{
  "n_layer": 10,
  "d_model": 160,
  "n_head": 2,
  "n_kv_head": 2,
  "head_dim": 64,
  "d_mlp": 192,
  "vocab_size": 8192,
  "activation": "swiglu",
  "norm": "rmsnorm",
  "norm_place": "pre",
  "norm_eps": 1e-05,
  "positions": "rope",
  "rope_base": 10000.0,
  "rope_fraction": 1.0,
  "qk_norm": false,
  "attn_scale": 0.125,
  "bias": "none",
  "tie_embeddings": false,
  "parallel_block": false,
  "init": "orth",
  "init_std_qkv": 0.0449,
  "init_std_o": 0.01,
  "init_std_up": 0.0449,
  "init_std_down": 0.01,
  "optimizer": "muon_variant",
  "lr": 0.00158,
  "lr_mult_o": 2.0,
  "beta1": 0.95,
  "lr_head": 0.00347,
  "grad_clip": 1.0,
  "warmup_steps": 200,
  "schedule": "wsd",
  "decay_fraction": 0.708,
  "decay_shape": "linear",
  "final_lr_fraction": 0.0,
  "batch_tokens": [8192, 16384, 24576],
  "seq_len": 384,
  "doc_mask": true,
  "train_tokens": 140100000,
  "steps": 9370,
  "dataset": "wikipedia_en"
}
MLP neurons of a small language model. Each row is named by its layer, matrix (gate and up: input weights) and neuron, and shows model dimensions 0-127. Each number is 128 + 32 x the weight over its row's rms, rounded and kept within 0 to 255. Numbers have three digits each. A neuron's up and down rows have the sign that makes its largest values positive.
After each neuron's rows, "fires on" lists the tokens most often at its 100 highest values on Wikipedia text that the model never trained on.

L3.gate164:121080121144116125125059102132112130191104158152200112124176091130135093159115093112098088175173158102120082135147138078163115127072122182121118159118148134137104149156130131077129053139104151114130100175102113118089130130104139139099148067137155090057115128130147104118159132169140127044145129074134180107092132120098122167141128093177166118110129166160068078141090164151189141148149
L3.up164:107133135164145134145133138184102118109071135179149105085107146119170145116110115172126134115143081082175122091118144201136131115110100103149118151152111043084099095104117143092133163102169129127081134128173139109076136198119132194100110131133169106069128134124139102111080117093204104153128130121126160071141120070139146121100141097108058113102183098118148154147126144155120063086146
fires on: "e", "ine", "us", "ne", "ro", "o"

L3.gate178:087155129089102190165124071116095110132163192140124141113116152067154160165160090075105186135123169115160122097147127139099165079152115140084115111114115093100138058109083168145188085165117123134148157165057196137075074129107142088119190146155154136132096105165116093178176143112132144185133120147125192135175103114119069109118160035135133098108133092178170110121128157112181082099143
L3.up178:171135093109122135165131045177119152129111124085120210101165169149126105114150082112109130151136137146163131093130142205146137117158112129163081101129105092147203071139170095108166101127128076186133142134130165093092146091098120106067148164106102142118109192186152093135139157185145147142118143171106115064121109174133129088068171075090154201085107102116157110126117084128183112094153
fires on: "ed", "ic", "table", "ent", "mer", "ran"

L6.gate118:195154186055149119092180139120148145090148082168107089129110193147164129156138150141053121119150070125137128145135197146130132163112136110097130071141134114113146111053118186137089137137166085113166175123159146061132113156180151114109110118108157157164149111136101089076086091150081083143192140103127111114084099152152145107149061154131157151112079107087173162050127129115146106165151
L6.up118:151171204102095125180122135173115127150183108150137125159140124128124086152139173179126109136169171085168114176148119142140063154141118185095123163164101148148092171099170144151116172105181102094148155115141156076123147102142127065142112172115065122181176166146174098149114133141144093190120121053148143130067124132081122196135068108154137156168098140188143142058142109194170156138137
fires on: " Me", " Be", "me", "mon", "te", "che"

L6.gate177:138111065098181142076085142137159111199121176099194084098146119202160140105142173163125088151177162071150156174129141165160141173096076122168125140133121104159138161190105194127141135135140116093090137150146138126144106113102123169109136119106134121148151111101120140144132101152116165143109124142142107152109096141152149098129080214134147243132103151082067161144075140165128146127158
L6.up177:138107132147179114140159082143103101086131124112123139136145105145132116134146149113147122149114151136129138086184106091156149107155115151130103080109155087122152203172175111120119096080115133163110139084068161160168129108096102124080174102112108111082126140180199086118120137136204076136103156142143170125113139088186167128133173130153110125100101125122197037129199185124119107132080
fires on: "1", "st", "er", "hi", "uc", "2"

L6.gate151:112130140057131164132061135156116159145155071107143167114133117121148123124147102125075120068129082170218102150103170144172112112096099080152117139110138148102098115131150091070161117117145178100115086124156162117143075131170169096143138104131151133165126131104149196178080065088137161120162154142120100148089082079166087149090130091166087142134144096101113156164129118081129142134076
L6.up151:093179139155131118125149140150059093070150112095121156160118112141136132091152133172102155069131171148107226155123083139152143160081134100152156092141118138161036100132135169188165148143105097145111105181097176128124114085124205184143124172095158088124142113085129150169072124081156115100118137096140155086120138092166120178117151119112071193088097132090139116092120112172117159153110
fires on: " and", " &", " W"

L6.gate179:124131116129116080105106103111141136120101080126198094107099086100093150144125129092089147080146094065142184141173102135148210126092097182144085112143124113157143120154150149128149170100156135127103108127102146121082115084153157156104129113196132131142120151127087153132141142118150138113097183191089153131128151130157133140119142124100160145098148130129128117165104142115176196129105
L6.up179:155090133116144127177142137103175145096153101075084098123133135146098103119168144128105098101073078102141079174119106141117166145134190121141085104124076167118165093128169131094096148135070126231174053064092109119182145131109095086100132167178157182156164153163184058159135123128122083137079107139135164137140151124142146133105106103130133131134069088080117173176124137127131197104137
fires on: "y", "th", "ul", "or", "id"

L4.gate156:075083153118102121136161144138099123080075145169158094145158087105155162132130143067139105102110152097100139129135119137097157145097107114143000142101160137153123124122137067122139110094116136154103048241129102181114172097090154112107111079113083116141111067144096120182116070209127126105114102155176104062062142083161153086164134127125114131098097131118119139106149113116126159147164
L4.up156:106147173156153091095130138152153114132133102127122131085133135166140121150115096095119114081167139134099182131150110115161054146141139179132184164142152085147080107100140141152144157121102124110101110107136091141180111100164080129104105115140178118110115156136113106147104119105159181135147107128147137097100171111108117122156180070170118158100065199125039066101175219158140154136141
fires on: " comp", " imp", "ph", "op", "uff", "-"

L6.gate21:152185059116131139181156157133166139122135134117206167110100067082145169179144129150157162154152133070170187146182160103166101124123155146164140132120138099095147118135124068180139127125162071121120123126126080161130157103130121134150143116116118107126120145112155089119142104149105180142124169077117106131174091197096110110070138057203187088151099088123110096162129174139052071199133
L6.up21:136123174095110120129087171130121128109180085143162149121114126155121173158180102131184096074105141132073139110077105110121097196099119167118155116132183135059160184069138173192135112147136110086078080154117117113153105103114105148115103164151111109116137105074151131148031154123180157101127129099108091128132083134119085069112100151122096126074124104115109170090154068130201174167140
fires on: " that", "$", " who", " which", " may", "\")"

L4.gate75:109181107137176032140162142078158060100144128143137118097127105110155118177144140138105139159165103094114142140159174118146076165154101081131137173116112103141116122102155172106105132167147146164137092140103084103182209185075154127111128127130170143113145087076135090149067102071183151139132119135134131115086135168144067166173128070132172109074116139120095120162136149136109149139099
L4.up75:133151061156135140112165120123162158129164172203111132107145044170154161144128085123125110050091103150150149130171100126176051159180095153094157117105169160145087122102149086083162165072152100162137179116129104173136124063125114134140148076055142176134117097115109132105210116096146122183107124137123145110179125095106122129118095100167140134102127145132112136105160155169113078099098
fires on: "s", " |", "th", "2", "1"

L3.gate138:087118135162176154116148126123105117142139133136138092165115139122083064156112132087149164154142119115182107125110115184140189130144107098205138109154114151107152084096123153113101120116191054079132165189174139123132084152122111110109121158082050098129123117197144119162139086148097135154086153133143139172125092109051136108089114134164150139132136184132145096129191152088188076097137
L3.up138:124158173084139124152124150081083127126078097099082148072154160139149099138117121166151151151156122101110114051148100154131133207123128165111163128138197135056187119137094162138128081035167146167113139152120138097153133094141089189173152105172073109098098094139192101083158115120169118137105097134134154078128175112122121142144111082140115106132111102085113112126175143093164180085158
fires on: "ki", "n", "ow", "y", "ar", "ve"

L3.gate152:159145099143118154132101092141057099141174114152123182171087143085115185123123111177101158169120079088117149168132116135138109178091125133088083150104137129090117131147143171144074172137171114172070104121141129069088089166119214157092080140119129174165145144103151096147130122122137165101161154130153114143144164102137074087134144078137155169123131046075148085138132063154172170147166
L3.up152:206180089133104158089090116149157142147131123111130108162168092069079185113156087129171097172111137108135122127141166134130115139089066074153125100123139172122111124134144161084129127067157126154087112117124162093132140177072134143149042129094131083149152150088174114179131081129136125125194196187089119118138209110148123194093103166116126168151151133062125092143145130135144104109195
fires on: " Al", " Sal", " Hal", "ol", "dr", "al"

L4.gate144:154138179164178103166141115106152150142187114119123150129151160143127085098169130152129120152165118201154141103159128195107148081171063112127105126159141090187136075046119157118140141106140152151101068171120111154147134093170187121130095112151065110143152141160170142173096098077174118082112136122176114123157106155129151184088101117107178070142121161086120134135110147104112123146175
L4.up144:149187096206183188217148152121116126109135083178159189146138185125094141110119092150122103160178118134192149147149113207077109138140158129110089109130106127158173136108091159112152130100154104168123145128128140103091133140171127110098138170153163156100159172110170092087069091194081148143139098121107041105136142150122156148164123094118101156084098138081168149092144167135176111139109
fires on: ")", "pe", "le", "ric", "e"

L6.gate72:132174156057074124126098193123118167164127153098132120164188076157138100136105154129112126100121119151194135160085176185194149126151124102082127138099156202158118089147113141115131161123130138128110131209190104137152088139131131118151131131128116121079110165141147176156103065102164199105202109183149145106150169170130155114086208183082139134097094091118143126137080135111090164130108
L6.up72:150078119116131181141100101167061083175104139084100193138163090109165052137112145053139132122117156142162132079112123165170116202116151060091084106140134167099138134103163072161166172161169129147144154115122108154123148140168143162150112158127165112151118106119081102134122165119092134102147135126121118138119118141131107128095136189114187092100146068116093121182178093175125166110118
fires on: " and", ",", " B", "\n", " Re"

L3.gate70:157084097108093163119161094164174137093153127226129139117068139157131144135112117169104155167159158142165112112142209145064146129172138132080145104148162147096149093071143149143134129066077161114144093116200111031128125124107153106132126112056153144137040132101151109172099114104115137103202098104142112103144118109147152132145141164138112163126149178139146099147118107110142104096151
L3.up70:176153124201064148154131127095142160117182160182149101132113101129145131115117088141115134148134170155119139164167103110122078208146114077111155127079167140106079163129141128184097067069129145112157145134178127056140045129106144109158112141183153096165129116150124112152154152134132200161212121131182096163153146122103138182088175111102166155192141138163170153139149107138178117125154
fires on: "ed", "ped", " met", " of", "vol"

L3.gate1:108082143132173113117112125167179180113092130134115083131108109142122124111138158148140097105118173113112116174159088135108152129104144189099153144165189178150136098182133078135157102120133100075146128171107073137118104100120067162196100101128082084117134102139111140126112118127108121133071190137190105164193114136128140032173094130124125125108057085115134152117127103112127070089133
L3.up1:129141143054064164179137091141096093125154189139159157168132114183120122101106151096184171122122154159170085143137130093057149138183123056097178128145108188121118164063083087121168136115123141164113173142106133161120107133146118125174117090099137108103170114124164136123092148175103140176083138123135142159211083102140113136137130127151118087165126113111104134174139193090129116115084
fires on: "s", "y", "ja"

L3.gate45:073158141099155110156142110157110092125105161114183158099059137145129161128129081137091138088107044150136146094131172098088153160163102117153094135079167050092154133079155129176140156127173113216101122101142086153135119144103080121129107132139182093112137103152152161161169126066110113171117094112076152125150162142212101090141176133155089129156235115075097109136107125124143126061143
L3.up45:099152097131124143119135148106070118099154176131155157141098121078161050118109087123172149095134130101108106069149162119100126140173152118102101082148130104165140132093129111130114101141126147119102099166185130145082117110137091140153140151128196191117122108150141156135148247102148120142096148088135107098174101124109126108048193090132087089109100120091215119157169117100119161127147
fires on: " a", " the", " came", " all"